From a checkpoint of a small transformer trained on Wikipedia.
Size: width 320, 5 heads of 64 (1 for keys and values), vocabulary 4096, 11.2M parameters.
Architecture: untied embeddings, attention and MLP in parallel, capped logits.
MLP neurons of a small language model. Each row is named by its layer, matrix (up: input weights) and neuron, and shows model dimensions 16-207. Each number is 500 + 50 x the weight over its row's rms, rounded and kept within 0 to 999. Numbers have three digits each.
After each neuron's rows, "fires on" lists the tokens most often at its 100 highest values on Wikipedia text that the model never trained on.

L4.up1074:590510447421537494447530441525523610515488448553521440429392515553578461529458336538508559459518405499573525543586492517618483583424547383509477501433509507476374572498494565557491431537543538511536510506540505487440524493468421389555497494431500432498556483501516463495486458535495505522569426478466643522494529495453588469504579600503492573542536377557469496523455474551462528512463534521540539491459408436474500497479527520559448490572448498533538594518471540570432425449419533432476482428543480592513512519479541466484536471470504505493499553454453501469472443461477514561
fires on: "im", "in", "m", "an", "ri"

L4.up1227:460508481408610526460590544481460426484468513514511474574420497539527505484508621550487519495584414480497475475528466541508536560467480492439542463565504589520490560465420529553500465489510578443462585479533416461486574469509582360426530545563498465465498455489424475468430548524437523534514515423496560498531455472472555431475525438443478482418474471498532450454421543517489398484524512453490486496515524560482485534526503530516552541546465452539505520478533589521562506574542509480481423494552446310548392522452478574411421396520375518447478474527455577477515481511573524429
fires on: "ist", "g", "ol", "om", "ick", "ob"

L4.up75:470431522422486564457485536440477464551436515590469540516423581597567532371531619526491552371396405565501485505491460541483580551465519538512556537427491478442572502522527572532462481534521522454541545505490465436458497518574454423460510442545530421478488525483502525564523526508451492441407528427464550568519463499575480583548499408543494556513506474437394504459459523467550530574528486554488490457582530503507603494411524553540463476551516442529479569501496449572496465542464563471371535478480453572477491516559589451469576449467487532552570542392513559435530484544493439552
fires on: "s", "y", "isc", "it", "b", "ou"

L4.up811:462500504494476507537560584533476463420524469507519483562457555573551527495561498458461604482578508591447531474507546508547525480516468509552392531431509569558472587513559545493412480535604530461501578523442501572578470509552495464463574524427506537472559566516588553506524545471552582560437525377541465541467461547537498482532551548541475483480529533539528521437497471488449519601428482447459632449569473488489573429518481474534426472574456614506462588525485520516467442530603391504439462534500426519495415482464461602521502525560616425449524469529444498500471500459461503482
fires on: "an", "ou", "A", "ur", "qu"

L4.up720:457514514561503516498502614451503434538607488443445557538464477512557511640343522465514515503534457461478497456536406466551472607531489464518601445499551488579368533468497571466586497408404407542402455620568503555515478509548517505506521576544507482580485443513474543459576568579483500475503502522583551439502453382518477499551430422468518572478486518544497461459505460523416408530510426544511539455489502455481447567534571433528491479445544448579530564515481502536544425467479451498529487528494459533533466496499527454553476406466499545480520512569455610443513500531553514469
fires on: "m", "on", "ol", "k", " medal", "ch"

L4.up308:500606493433581501454480487549526446491503550404426396518465630547480539452501480509490531458615528542556494476476443527422558531480541535387516535506549497544510456516497497554487516441469480507421472525571544595456535550509432469493486467410479582480471439535525486509540475518481501466445465532465430519537474543532547528515553445461518425568482560497559415560595534497536612490516517476527540549435486507556531539504511521489492418516517496417483434435565403471421467526471556505468593425554536458444559525459517557515455485482601473479430485439506485383537545441508472509
fires on: "l", "es", "ah", "h", "ists"

L4.up331:519432449468481495546532484469476498527426449489388447558500471523576440442492530528588519519503527469466481664455465519531523472488533504373447462486507519447594460580477545500546439478422409501510474519485437531455501464538489580455462529463589444475483539419517528440425504453493405476491508514468541466577502485385590581555609484483560523638419444480554519585510477527533552488499614444552402539542493570481433555490435499539564499596534542429507554550497393560541496492504563478476487547547561498477445500541588533563560488457538535508464543494512465497492474527531490436
fires on: "ut", "ug", "oy", "ch"

L4.up1001:480466510505576621499473561485526492542535387511493495511420432506526537502455451566519569524500473468562419512553507498582521520482517424506452408486578521446570475470491522477491466439478487476487534527402568443408537392469585526565503428455524485454499487530474527574461463459380480521483569482534568525581518525574413507458493534518456512518537520462437522471512545531536462505595468578528643467429428452454501463526455553466550528503500470479420505510563530504481461547520494459548507492539480554579425539519509553552483526447459437556481469520562631544514572425445505452
fires on: "0", "eat", "an", "id", "ign"

L4.up790:593479598593526501506528469463370498493528535578527503505543525506550542533504462521532454609428468524550531449575496527569539468444547513523471451519464553499421522489538449368401564481507565510484579525370414412510481462507481544576507489475468474512519499445454538503500369426485467522581500435472555564527542440495467443423508548476385572523457475506507516514436538500523513598512490463563462548465438525495532356521462409494499493506443420482523528600512529564501512531460498495509413547513574517536561455467491535492445468519511531444564539529433581474462494497488421422
fires on: "ot", "n", "ut", "or", "ip", "ro"